MLP neurons of a small language model. Each row is named by its layer, matrix (up: input weights) and neuron, and shows model dimensions 256-511. Each number is 128 + 24 x the weight over its row's rms, rounded and kept within 0 to 255. Numbers have three digits each.
A block is one neuron, or neurons of one layer that tend to fire together. Before each block is what it responds to, as a language model described it from the Wikipedia text at the highest values.

Speech and opinion verbs
L3.up737:133141111139123162116146095096144076138156136121112118110128131167170154140134172141126150130132158108143135119088117147123146165134111122158103148188175123107090141113158123139123132154165107092135105091135160118098106103129127115149116122108146116153129134113185101156128138152094137107119130100098134117097098103137124164178122099130111086157156102113079131133087107100120145127134148147054175138137129122075140093146128124113126092105138153119127150121137154125098122109175173140165069126181127118103161136120139147116116134141159128145129138104167118071122144120119114111156168103107063145134128154154152166154125145122118122101114142200088106112101146140129138138089100125134115154104148162128141111115086143135139119122160123141146089114119181153156127104166141
L3.up2232:155161137172134166164167111142137121174137114108143133132115089108163140183156150158131171127106097141133154093120155137129147093117126113108130088116150104143178119104114101099117094130135097141109151106170119121114136092147119107136114136132119112102136151144158088140132152131120127084141131084153145103123127119147104127128087110136079132128126098137152133158130089135113110122120201117130187127168128140094145135132106076108115159142153092106117121149072169112129144129188132141137130108142141113159133102110138132121133095115106148100160162141115106153102188112130109168132124142115133160138137136137169192166116119120125147102080121112103131110100115111094122072147165114144161155116124105156116132056163142121128126120153123158114155118123128163122132125127076
L3.up2324:129131137168101143171096157103095092172129095129156096125137157113115165108117122115093078122144155150113077139145123123128138113129121138144146111180117135109087141130124123134158098128116121141156114144151136128159122141108117145167105139116172104136123160106102070122120101132144149110156186114098080131126119107106121153157105152151119083145132126117125104107109150132141121122106112103103136146145131158084118132122110126141092124149140139082079138137157157156199142087185169121122121150125157130092182177142141156131112139130125147102139140101123118083164116098123126164079154140089127137102159137141147129145122096133129128153147099129138125110156111147138108145115115119097153124106140123116130097130114138104142131113120107103109128134133162138088149119093125
L3.up2335:081153148135113143110133154163119125166132092104115131170114124135173145158133157147135166117124147126183125086147163125136145103120161162091145127109155148130156144141145132106102128123138093124137150147181096195113130149103135171112136125102133127139112122132153070143128114132113139127144134076119146122113082097113138147168087120190113105102116148140127123147107153112137157102101113180152140149114139082069128129076119131163101106094107092118111115128130128153115119138177115138145060097156171147130130134115139120109150131166106169120168123121121093088120113098117136184094122128179153146140134151077136098137118148137120133150111102123129133139097104130111120172085160143145157151085132112123158153150097116081166123126110111115149118112106144168102145136157140

Words inside titles
L3.up970:157136163110116118095122158117149136095086141151129136145093119124154138127112125160126138138089134134095147132125157127131168117066100135143102118163175141184110141127120198160110152145128135089142131102086114112163145074144130109142073120177126069125159138118135131102113131132113117103150121115119124104086119088140128122099104131061110138094149191151154134173138140094127112103121086122103112133127133122114156165158123144106125129144093147132126140119179126141091130097102106168119137119124121097107124144095164129087112162138130148127138170149142159159173142137153109145132151119140141108123139108157132137135163166096133216094161149154152118169108100137132188135189142119129132140130148150137149106169098144134150127138131140129153157094147101112127152073110131
L3.up1031:151117117158109150133131118129155095113110142139176130080109132118151127149096127196127136115137131175133125108139111148152131097115100094163136125115120147136138113124111169132125139142062122138152139157108120114169156124135128146135087081103140101116124107139129137125093153155103133117165129144084139144151108121184163148106089112144168127136163133121147095143108128118144150077158102133090124135157100135113141110126097167113156100076135121137154123132182109123117147093160096113106122123151128085157192074140154160119142143157123126114113143122122129144148143114142107188149139140137152146147121129135149132126144138133116105146151123122150118119113146112122126129149135127119124160130107145097123109157106135133106097137076083111120120091139134073109132078153107
L3.up1122:154110138109143120122120149158138081091103142151143162169142128122116130134108122151107147136131092143104121116164146134129138132122112154133103090136122155113098178123085141155105095103106130141144136158170110131120132134186101159123114122114195089130138143143117117134089098140134114062153108128109162086130105110122173168093101092112090106139135139123178127086096124145153119123100165109139133124106157104141112167124132130144140099116150146108156122107179150146132121086123082121087106115140090106141099145141176098081091138122113128124144128051112139112117126120162142177119106096156140133165160114112127114130130143113110142142136145130155143142128147109179155156139169131154116156096116134136126139113116123133200163168113133128150093090113129096125131117116067
L3.up2298:122136125139113117084130165131144146159158125115108138133099121071143120146121187188121153127109138175111152153165129164104111106121138122124147116119148127149106160123125127170078135083128094154158130146123125095187110145138116100122098100158116115131161147140087129091102109152126133101111114100140113149096122094137125129113046126111098153106114137111131182106102130091125151153112113117090098144112125085105142179159151127130120152169162155123103141153196140083145157133140130109167108047078138112087147145122137119112131120126120120137109091112107145140130112152129176136161129116132121094143122116136139125141125149093103151094148135106158104153110143116155146144141118122078121152094069108140162103177111144156171148142129123154146125108125125144107112111141080

Connectors inside proper names
L2.up317:123121095116085149153121162160126145132128125142129142138130142137122146117127135119123119132124129145118149151097099150135153129097128160150131112120123125117124134168119151129132154124155158130175109164134112148182121129115112113131143142095135104121129153147142112110148124130112111090124132171177164105150164126138123148104069128101092134105096107153141104137201132099107102102112107110172136108150135108141134149100151178141112092146143105138129119103178123096123108117159143098073117127113108045169135115121149128110095140125094148084157103131144140109107170156094134133148131125114142147156150116127118094145109139160138160078136092093152064110140125123131156160122143132124173171127103132170128123159146088123121104138139119075134129104089115112051109128108157

Main verb after subject
L4.up232:144108108132104136120140138119133117135166142165132140071120136149142170084152136126108106155148120115147111179152092131125186155133135139169129144175124129109130167118127104132135107145126108183119120171143147123121138160118127088121096105152105108166128116127088124118126132080129157137117165143132125124120117134123147124155100131147109052095124128107138137120144152103170102174142132142069091133093049126100125121124148139110115138097117123098174095119129160153171111131137132118098094120130090144144131085126125123126101131154126175147158148080111132111133135092151129131108141130174196090147150126105137193161112153091120097167104189152113123128111120122106143094109094153100112135121180131129133133142128085095117139140139136110132147140133127137109128163111142
L4.up526:118164145158109100144163139134145099118154111084128141126125143117090094116065136139101137097138118122113133118122179036149148117125090136120101093145122152133147137134145144107112158129160161139164122156125146116103135124079131130121115114135181080154146136174133127153129113150112127133137094139140154096118126127153142147115137154159108133115087141128105129142157102117152120110162111091106129125116140087121133163125121112134138114161149087157097103133149117153107150061181126121173140137091161133168090108112110166132123139127145156109121114122155136150102142100116142123108077137108129116127137142114134090116152119155177170118145156136094131121119145111141126131126140109132125137133146147120140107163092102125139159102118068091145146123102125117151099152132074
L4.up529:135145161127117140125153097099099097159126102143087059149101157115186118176131165119118078127110129111089117148188114139140127105132149155136114150138153132099113134104127113101101122109135114151140137139165123130152120133138107123140144129138149143101117161143122049128128099169153128102151157105084124129132170131141111149154122139163128119125135178149091116169088119131143145092128156174095133116117130105105112120131119163089110135154122118101088185122165147111110120150128144143142067154085083149108139123108124139125128152131163125147133115087120132157131109094148123129142129137145100142152143159143121156089110103103136133149153161136092102145103101088127096100108121199136070120109154152117113107111121101139135130116120150171122115119073179141121130108135126
L4.up665:098160097140127133108145134112123090117104136138093124132101105124161110152148118151118112144146118103106142124118095178110109119119100125137171105110131111130158180135143126098149113099170140138169126146175115141173097170129109119085139144127117088128131071118119043145135108101135106101128158117081149091121148151179114128146083113166096125129114139161124116144145141092142116148126102130121101122103120114119111140149134103155112156101135163153089090119135146069103104135129152111140136087171137118129199121148124132152131148122145170153166132136110108165113119131118128103079120164117097125177141142136117133119086137127095126103095115129127150116106138131122121120125121145120124111125136110136114133153159095139141135138117087159146138112149133128147106177146105
L4.up727:130119093121107196150160115140115101161133151146102137111132148137139123145112131105107148137133142113135096137102127150123129133113142130142108129146112146139163144110134063125103149133151127170120123107095141121133120138125055116112096171094104116116122143127143109114119147100122141142082103158119109096113129142138137125089107108154140128132168130169115121168161163050117107123128155113109132122129109087114133089158185106101137168125102118134109129145141136138099150104131096112165112081161099127109153119142141138129098082121077112110144157137086140107113113124098112118120115145153109133143167157096140130165112141103166135112121128143126122192107155131089125115128123154108090152108132119148101125149134150135143137103117060079125092170132157171103110104132138
L4.up748:141125110125149154127146095124102130126154115158108167112111164103128077143155129133139095115123116088080133162146145150114132089122120161104108080112111130133162119122116111121148103128150083130101129115099138100126129150076136112118077131157105095155098137125104101139062099151174128125120138183137136126088146097142103136134118096123134118147137108125102149121124136126155148110098103139130144134118145099106135115151117097085147166149141128153082111126140146130128159178175131123159065141158092107123141111108113140113116095109129177118128162144121170138125136108106122139119174134194101142160127141136155126107138156117148121142100153127108089088111120076114127111144140128135168134131130101177119126170125122109136131135150136137153141135152129136121124119098114
L4.up894:103099094137118135093127139103122100118099140186110151115132117142162140151095120143108143119160121138093144114148108147119162141117114181143100147151096117130116095180133105159098120120162128120132169165139131114145131132133093158148132133095143128131153170114143082134110111106090155147188120132107141100148145093118147169139111142129065143097088120103143149148145144124148139096104147126127122112113173129102105122152125168166157107143105100121099124145122118142143157147131101139129112132116139154161090089137086131116108108136125148117137131133134145151107101130097142125130152113130080124133135144118130157178106062132164125101096137160126147144131107126159145144095168108174067166107075082136119131111128108140116102120081076125111118103100138106160144142125094
L4.up1136:144125135133176123146161122128173107100101134135106127157157131068134123110130122129097144170151172116133099118144139126138097133101141159156098125099149119085132119122128138129096170169134141165148129145167113107130145146119140112111093128043110115101155122132106121132129148129117111126138141088127132144152116103130106116118161120142188078137070096131126075195086150116103117133122067152148123137145125167149153130133095142120101115157126132139163121155123152125125128120143123103173126100095108155136104124139132134133109137099130164163120094138098143131109190111140126132136128099093101113142128128104115141138111134141150146101128146148135091157103169108148105136123140139083105093108128160148109110152117111128126128100178138100171110116111124173158180161120092
L4.up1710:135151101102140133153238144113122119130137099146106108132109149105122182161108124134072153137127164143118136145109172157153133111120124157159138121131124125153145103111112128096116084143084107159092140105115089088152153129132115115112144151085171090115116125163163109116149107104121097142154147129152121126134181155128121144092139150135140129094114117140109136147190125120151110151124142146060174123126116085134141163129117170130163117149122104124103133144137109137166125111153089142149126140124101134104103116113126143145101125085103140113141136107106157144135105103113099122160154141143104132153121134109125137115153110096088146092107139142176115115135112107107102124113130126122106140109124119160128092098191098132157143137100098120174088130122177141133158112135124
L4.up2049:158140161107138147126119148097127118172137125108163123105121177114140130133131129132156090108152134107143122139173126052123159169130102150163091159156177114114136086129107110109139131185153081155096144114112109132143153087116070096128119119168131138082160109123159106139126082150125138150176127133154128132154122163139109127112151116136136111114161121151099160129120145109135099137121190088104124131094111106058141156116126153126116093128145117103121135141173124128120151134123136151091147150144126138116120141130132139163135101084130138136118144095139140146099174112085125141111111123145098195181149152171178172124102079088109146133147133146147148074137077080121171119166158151120118119129129098158162111139170165160118145147094090180162143130106158124081142108101112
L4.up2137:132108158171092170160165151079108090128158110124095103130134179113161122155158131124170121147179160129170152139122120112124113163174094110112133149143114108110160105126116128152124111129166122113123119113105136146155123112119109123077125159094144111154149140121132114094099158149105128132145160130159139119141142123152143134114131141135140093157107128102109165128107111125113183121121133115100126139149153129125128143129156097106115156111165167118108156161142141139153125160152159181162082134126150160051153134143096134126102026134101128110139135122118135140116079154130119123138138168149099146097145097142164131147099133094142142096111123156111104121124113115142110118098132185114100109140132110134126132135143120161163134139148086144137145107139170150102110092152100
L4.up2337:119150128158165171139125119107155161115151151133116121087124121103130114131143123101110164110105120169120115112103143163097141150168130154125164142128148138110130132133118098110141147147098090157157138127110124112144120087150156143120109123141142138174116131059107103113100113089122101112136130116087131118112117112131128146108135109143122109105112119170171103119125104139099159102126118137173145166156131082096089144135147123119152107123153135152125114066132140143125126158127143175123136110132164102096077115148149150154137134168101085097139126094111096099109104129097156113111161141131099152077165165140097146148099111127086139158110127124129099128131071087132137127177152133119055141147162129154091121109100121102126132117093094149134161106153173125115094087150132
L4.up2621:137146089157141139131152143129157116183131144116103146146126155110141123141158125105160099126169144107101167129149107159127114121133138161148133117139129141120147103129131143140121124122151119139125102109174150101097184117095160165164119134121124097114097115155120090159110130133125134115167169091102113120098110134112141170126102120157128112081101114117136119138125140108134114128165109152088163098122130085106145140125129133112133131159101139122129108094130120138123100164160105142134100124149161122100083135124159105107116146141127158135130107119121116165181088126132133141125131118122118137079136141102143128109178134109125126115120176112077115102120109135129135131103136139122144142156119123141106128145117156083160161112102161142149107137153155135139145134125109
L4.up2825:167152112108134135098128131115136117102120135112137131132149122140135125152123139071173081155102145145131149112134140146123136134117135133130136161129137132156095119122113106132096144143120125121174124162115104160124140104133136103180132100086158110082142122155155121124135120119103079141125135143148104099093170098127114130116062150093145073132091170178085158136114105141137111188123147125134156131118146124093150124132129133143134109130117125109114128151161114155110120086117169155139185101133123104118136102170140149168100102107110136124155120126102160134125117101129133129127106142136113162154153113141094167143156137167103137124144157127140162133102157124091095130116145109157064110059109138153129100132162086110171098150125132087127131140122133125143127154105098
L4.up2852:127145132145114152136156163072116125177098128073109090119166131120110083135078126177126118162103137137156136157099137140116171148111112179158123096120142095140128106109146105085147129177133127098102130159138122112110181133069105110110146123153142102133150103127137094135089091147094164145155137104123121131116157102132105163142152110182125128126146126085155133127082098113116118126114149126176185122130112141118132123137102116140111124133101193146099157135115141112158128153169114145141148115117129101096136133126136159153111139133135108121141132123130129163127165104120118130141112143122143114142150137124123128124144116139130103117096118089140103106127088086127111097133148126124130116124138133153121166127128122109136133177110092147111153117126115144111142144116120
L4.up2984:127104135140130120140143106112105114144104117152130164146135116121168144154153113134112104099126097130151136087149127139192136147103086148133098097173135134141161161136182132133127111167133151122158101174124156126164167138117165145122116105148148158113141153166129090117096099087136122117169158128109113118132092140138134171132093151121107122161128161122142123150124131100098114126135148143136118122138172121071138084121138132134160142144141127132137122146127147115077144110167142158180123112156104160176175102101103139133110080110119114118119125102102115148095120102139134100130163154146163126129147115113126134138114098079115172167093126166120106115101142128114113136132150128119137067158144116106134129138092152129150091144142163099128182139149125148112178147150116

Verb after named subject
L2.up1248:157125112121105144110098152146134113130137089144136104115097173103097116110119121143079131147105092122156130139111098143079162142095096141122093129152169098149095118127118133134144149136114106135161136101142121087124140135133088136105132192141105132129155136161124096122117137110118125112122165149122135129082188130086094183152154133100131123121162126089124137135133119108116166141096158111131125077139136104103129134109129114127071132109125121132156116114147141088101114145174143184134086130175082111117156087136141134123118102085139154070112160099094160204129176082135102102101149122129089129161148134151135130130138107149169127123129116142164149118159115125104129133127166179098161121181146153136095112117163148122129112112125173147135159095132145131105132143099161